{"n_head": 3, "parallel_block": false, "init": "normal", "init_std_up": 0.0396, "decay_shape": "linear", "seq_len": 512, "steps": 14832, "dataset": "wikipedia_en"}
MLP neurons of a small language model. Each row is named by its layer, matrix (gate and up: input weights) and neuron, and shows model dimensions 0-191. Each number is 128 + 24 x the weight over its row's rms, rounded and kept within 0 to 255. Numbers have three digits each. A neuron's up and down rows have the sign that makes its largest values positive.
Before each neuron's rows, "fires after" lists the tokens most often just before its 100 highest values on Wikipedia text that the model never trained on. A number after a token or word is its count.

fires after: " |" 44, " 4" 9, " 5" 7
L10.gate136:136095106148135115096107121095117104114149122162133136108128140119122168113095117116139183110136137153102128146137101157075114087145134140163092119102108146178144128143101120159123101136112151131122150162145100123111143120106081095131141141160136119124151164184135157156082111135146118142127137130167111105168154172126141135095077131095094117134113137100116118080130118131099152116126157119155163129146127134115125113133095127173128093122108092097157084137142171115129076135095111183160099160151105154088159134112087100100117134138168130139131135145133109098162124171131121125
L10.up136:129102116097135128120135145106122140122188137091152121146175133116152131153134092102126133096143163115108128126139144142113100120121145125080143064115111167139181139141157128123102133125135114117091135144121144137145174095146087146112090119150102116116113134185088139130167127144149164116131144137166093102098127153104111147129103141129119140135173121112126130133096125128140113098162118135116074130083153123093138147162111110078134148111162155170153131148100130093138111114135102146124097126187106128132156116126119138093155092137168151147054165103096135158131132163115122130

fires after: " |" 97
L6.gate487:124130150119163117177121127115115125115097125087143151099110131107094178164108165167095102142146134156157099123127128111125099137083170143095127130112138076108108127089123115149113167155107147153128141121169080123155105129128138117110112149112112116170179110163142134143165126147113122141153128124147111158155139162087114129148132135128096143114127143159137091111150142123139098092130093144185101115141092128153121135096164114128115104092122100130101130145118146135113131132112179096147087141127135117160064132088141119102102170121171167085110125135167109121118154111148159142
L6.up487:089150168121141096148157140111135152111109081162132133129116143122122102125120134126082142103114105120116088105108165118132132143047150131140116141103146151100115097136098152167115186141130141145151088103116177134103182113155101090141158129086104147123100087136137121133119135165134129110124141097125114141119111115136171143135147110170150128112126114139117121164143100125087133063151103079146134101112144153108145120106122129104173108129094144180086116109091105132088134121155161110098133131112157150127131129140097139172115105103133112150125098116143152138118085145129100149

fires after: " =" 51, " scores" 4
L6.gate222:141125137099095159161103141127128146104132107105124141123128150130129144111121148143114113154124082108149128159081121146100141159099115126086159120114125131128127145107129103165100081192170129123147083116108154117153137074127130128106197136149089114107180106103134132104153114070118138091147110165121134137124131133115089116133123105132180149070128127111135145153103132166147088162144158125128104119165110102140128128140113101143088118158144107122106133110117122108110130131123136102075149127126188146166131081088162141138144092109140154149117158142108158145136109138123160114
L6.up222:113127121068095153125151111165133158107160119095149207175114126150130169147120143107122123099104134145122126109098137175114147148167147120131151097135086117186118103091153164121143154123138121093146083151140140149121093123121123116131154131092112079094157105103095130124106111136111162084122167159117107170116120129100116132119133164127108138108155142099146156156105156177113118133149107123114165182132133171164107130108127144126139118136136127128126166082154119154110113102140142149140161122090135125117113098137135104145131120100120141168163149095129126133094171106124123140

fires after: " a" 29, " to" 11, ":" 5, "s:" 4, " not" 4
L6.gate334:094079084127118094159138133154127120085150108163114091145128171130127067144153112141159123111141123116132132103099097117132126097128096127108144141140122140153137093149136141118101104106136156086176143133133087136144103174162115199165137131130107143149181115115115112120082138078150076143140163136127138147119126121060120127138106112125126134109141135122146113149155161146123143136156139161152130106135146138109188152145150144184109175117145093129177113099131087139120125116159140082152132136103138100090155148117118132135131128156094137130115116142117123121141119092108144125
L6.up334:131144126149140098116125126139175110165140122139136103130116098149123125109157134150137113073126110101113103163094155158117139068086114117114130128158095142152133113151116151105109079143112097119189141067114133139155162147146123139156126164138144105147126129120103102114111119102136093111113118084142156164153120191129157160183146125131139118124084131160170109096128121101101115129118138146129141121124114111127178142126172125142144155140165158139149142094081134083138136132103122146137151119130147185117076167094109130141145127075108105151130143113142137083108121133124139106

fires after: " \"" 24, " (" 11, "-" 11, "—" 6, "/" 5, " H" 5
L3.gate174:167091129113117138118136192113128122138108105112124160076134158133111134134101138162154104122117120090143141103141090113141118143157079103091132122134169135172099129125158152129141100110115175134088147130114113160163096121071125040126161147096135131142111140135166134105136135095120136138111135105167140135142099115113175130141140109110183140115158097117102118113160137135107127131137086119140171158151143110127123124105134137141135097127159117113160089164125101122130131131187136130143114143096118151110091152140149101166115122128191130114140111182092118127139121139110127110
L3.up174:137113129135108129111141100129119097144134126152094126137174202149119071112139099132110129142144101122131133113161116107115115142093147127126109122144123141136160109112152153107182133160124137151150108160152159126135134173139085130140162149129141083147120124110115156107128119120112170133102138146118206121117114151149102131157119110097096123136128133137117149168085136120113129137134107104141142102141123120132139102138113137147102157118134122141102065113183095146157120124191081095164129160111147153121126126113097142128103134062138128119142197116104096158072135094130127127

fires after: "/" 21, "-" 18, " (" 9, " /" 7, " -" 4, "-P" 4
L9.gate25:121124129134102090149129137076152141137157079137102085160111139141104138140146135102128115135125135150104107105107124133126147133096107156152106148107085092126125131095164141094144137105165157117098132141101087157160084129093152165094120163119138134151094104159145206118143100136106118141097109058093151143129112175160141135151146096071101105124130114114101091142153115094077115170115076163113125145133149117131133158123123139129130113133095111151136126140147119135145091149092104128141124115103144148109110103112136101150110129138109133125110098146145147139095142126159092157
L9.up25:133107117117146095131122126101124145142127126139139156182175090108158061106162139133124161124114158097151121117145105116069133122126075119066142114158138122096147167125143152124117120141136145104123110155125137121123122134092165147087122126152128105139094137182131135091105151142125137170166162097102138128144113155124085149155153139191137139173121181106122121144157141157178117114106115108122158106111105133125141117139130115127136117137149109136089127103160070110116171075163133106108119135102115160118107098131106143155123133118086117112165110128108142128155125102139160127

fires after: " " 48, " -" 7, "G" 5, " Science" 4, " 0" 4
L4.gate126:118104115113130083148147124097136156101161124132140148110155128127099153108186100133144166099116125118100139061121128130168162092162126109136115112111092111115142124109109124115153137132167103150134150132128103162073152117137103163127151166204111151153069092150121087095175129124175137135130130127095137120106113121147143139150148149126131108092124112119081147099102155135146172137119115135127123130099132129134117137137122137122131097138099118116148186124111149144111143148165113185100123110120120133109108105170116095147096161099145103121141113155138168116150145076130129156
L4.up126:124150129080108119106119134158079126130201148122110133137162080147136146125128117136141139124150097158122162111116138131132110147103114133123125091111135130090128095100119114076118131106128092141145111103152143150138084093130129107131122120110128080125176122133138143101153110110136121096110109128088103128133125075153134133163108115122178131129114170165128163133157095140121092129117129096121134177162141148094102176145128132113115153070176134103064097110098138115143159160145134156148140140098090152129140123111161084133122119138136144153173092160131136123109156120113109168

fires after: " |" 30, " $" 14, " −" 9, "D" 5, "×" 4, " An" 4
L3.gate298:153149108131102120121097121113127107111152124079119124142125128125129155125088119133139135113131150154120136166131122107119196111149118178143107079170119105150134156098170123098132126129164129150142104131105116102130118093107129153112144164096169126140157152143111122109149096081086155101121154097119153157140058106105108133087158134143162152156152113113074113148133114141111101138144127149168146162102129120134134155119139127178099172105097169158140122160112163153162146111086143117142131128130117120115124143108110129124161122119137108120165120147089077090148121115167168157
L3.up298:131101145117161118101103136138148133115093139158181136136161170087117087109121126114176122146144150185135098147104093119132126120064147133125130164118112073114119148175140164129170114179121139111118133135122130142111157138154130128132168146101121115153118153136139119137081137125136114159138168121107103147118142119079173144123109157110127133128141142125107132107133073134178119108123123130092124151101117120126145086085122155147157131122121118118141127174148099134095168133168128172117148145078101134103097147114123106165159140133120135180148144135101172124101083114161128120

fires after: " |" 23, " 1," 8, "3," 6, " 5," 5, " 3," 5, "8," 4
L10.gate283:101115146066115138105081127096134102177159127133191131130114099131116168172113132143148115112078096141144150183168124121123146117156107114087134098126146097147175144124120138093123126133197171144101116130118172108128129107143109130096090129151143115121125111171121147154137139124153122116139122108098110134134108161128128135118091130132136152138151110157104122117147178166109129141160123134155129113129148188118124134116140158132065123093129180107116138108133135132153133139131156145127107138138103134119143114138149139097155100167133150157145163142127155085147099156176156100
L10.up283:093104115085151140148113071093148165114127122108121165099170098127144115112109127121127134096154137135107134174112108153176159105113137151077136105114138115135128108178144100141132159124161123111091169121168124134146160145115112085196133144136103120138098114110114125130105111143105137164147139097144130115159109163110146138096123174132106189164123149120140169138111109124174130134121127080117097120152126155118088141155143126150087112116122184091130091111165129132151085155147096169124137092123119154130135146151121085144152142135119129123142138121141111144144144111166114140

fires after: " |" 83, " +" 5, " −" 4
L10.gate490:129104137099136077155067101130108124133116125132165148160150148125091131099082123119137111076081141161157176148182135144115120166157142147060172078126136134151102129110134125157133085155131137134115160124128130128130101144119117134157130111144114153125160082142117104124100143130123143129153154141200128105138122151113122147126127131097101137200128110100126147146114126167130114133141110133150152120101154133141134123120160150134084144115107126118166140144129116154139144142162114131107132155175079156141175108141136139071126129123113156119127113072125113115146121115154106155
L10.up490:133112130101095123140114130126061120137135116111166115156127123179100140124113093113120156090111119155149131156131121146144143185110176135120106088128156137129134081088116136089109126169130151143132141088134112118122119107122084096160133136121126142126113096144144139107132113139122111111139136117152130107123105123155147142129168178139094151191172095092111127161126135156160072161131139139173145122153146084108137125101191161131169157124101147144133108101125172129160121160101114146093125162139116119143141151118153138113112134165117152147115079140133153113121098117156137082

fires after: " |" 57, ":" 4
L10.gate197:124132142114109114122177081113142117096135135151149127146153160147163097110128121097080135140092122106164168139121147167126125162114118159130144097125132139149115128119122147119162126139154107129111140124179140194106127137120150161093105116124123139159112113120143126099142126088143115139070140169156101172123107077127126138136087110119088151139132157130129157139112105124111122066141157085121121149164135114138128135101097138167128135156146106107101112155153099113128174136100166082098148132113118146174132147148120132112131149170086133069119195108105122122148102131131124109
L10.up197:116149118110125127089109115201138147099126106114116134165121132111157089143095158122105151103075114099159123114115138125140089174144127117158155123090140151097141170138105141089121126135116132127109144150136124113112131162111159084196143154141087156103151115136124084084137116116132103152169085160135129102110078137128124120141066104121131138083092115124107117170122123109085143120140102123124092131128123116173138159123109135117107094126154130123077137135127153094132154120138119110179132131147154151145099131154123155123152116132086126151120118118155117081112157152125117170

fires after: " |" 90
L9.gate223:119133148107172093134149138140106131109109183069089127181141156105119173146145138119147129086097128094156128115115076157127134111105112144120147108129166108148106131124140125147120087159166090070108088151130109139142109122175159113133128157108115133135146117121132122144174105136096121098136127149132131125121125114161092099073146122094113142110096138083165121100117145123140131147131145137137105075130116124148173165074110094142132150136122148107138148123096164126102152124129135114149106107114119076119133154139101163138115156147137114151142107148087149082116092166123150139
L9.up223:144107110150122140102136105154132131105121124133091161143164165120117106126167145132110134154135117142118148112165127102146105134105134141122110126122102111158129087116098125161132105162124114144098094123108157131146137095130080157111138175092123144086126086138136161152103097151126143145127137145169112157134128175146143132126155138136152165102075141111177121082125126172151133074137196139136121158113108108117134148100088130125116160103117145107126163108088177114085169125150182119119159153102094136139132153084125122143129145118093096161113132090166125132129135108095100151

fires after: " |" 78, " on" 7
L10.gate211:132166119143127102167089091122164132133133087129136161139178104131134125169094158125148109168137172121105133170115109127130142181136170162103101144094176115139105116145162133125135133154134112131094127115136156135152131177156115183149167115166096135124135151127142149151137137127124106121111152123162144130141141143122095155088137149166151197163142121115121103055122163153124111145163112134155125067143130121109097143158125121090120140147135118139145141162129144119102143158146144151140157155110132100147122088136111133102120107098096131107072125143154131148126121093146123121
L10.up211:128144139111141130150097130095078149108088173098124123088093191139135112130110121143125161111174138137151131126149136139120155128116167150118142137156131134117134128128151059108119120157125137121085141148160107109139106114128084121124113163122138149145117115116118099116155132125130107108096126126152148128145130095136142137178111151119155129151102110108193146110092150142092140163097109144111129094131114156080143144142110142154112127124144112152079136144154176093152159197128128093104139132110089126076127147134080122086148167092075145170128129138102111141122119105116130123

fires after: " |" 34, "-" 10, " and" 7, "," 4
L9.gate199:154116137129126114142135087154112111132125106153126117127082152152127146100122169124123115134157126140134154116115092095090125157087080140137119115148169133158137147127144134114131098094146120203153182142107137131143135135121090135126146153128091103144090139082132122147090121097129135119125134111136140114173146077142100132121166127135107151100123123164117118110111135158148108093128196154126130131109138151100134114185131158136106136139164114111117104110159142136112094127131129147113124115093077155164110126131080125117139082090105121162167179145101116067149136124139176128
L9.up199:135077143124118126061118142109116118144132114168123128072128123111090119128112131165105091140119141113157130108119175148174144107125126151081124093155137132155135137148109109149136162112135117137096155147182105117141148142111183117138157119109199107124110148104097132133099146073122164068146143125111139105112165091107122139128113127091163115123057086085181130134104139101111118135127123125139115107118116093133120108132121115115109127124138160110144131116146144114153097148169095133165110160174099097123099167136101156141140124162155099122122101127120127131128129138128144125

fires after: "|" 55, " |" 18, " a" 12
L10.gate134:127077135128090119154127144141119126161146178162106117064165161132126131123137159116125110149123151099111121111141103125133098140169168115133136173174151100126112117106123139101096117124117086117122116115102145125137139149121100113134138135174186105128132107120138127106106134073130161097153123128187083178115146103127131152138125121176145151163140102136117122138127125113133088115163155114159152131141103100136069131107138153148118122124125147154154116101155106115103120129117169112145122115171077137112088137150089124127110164120107108129097103127108090083150156156146161096
L10.up134:138125185174144130163133088097115099146134151085116094128145147124120104130153143130075125137104113146154119149156124102074147089118135103132175139121119107125112111125134125068112086125168130141114131132083124090111131175129101144132147120141128122126105120088102142105088136093129098106136113097125107095115098154134120078143167092126155096160179132140124091127095154137126146147124138127151129077119166140129149149120118144117144119114149149154107157097101150168089127156134133121136114143073141124138140180136103172171143131142070147115141130128128134158112130082136106117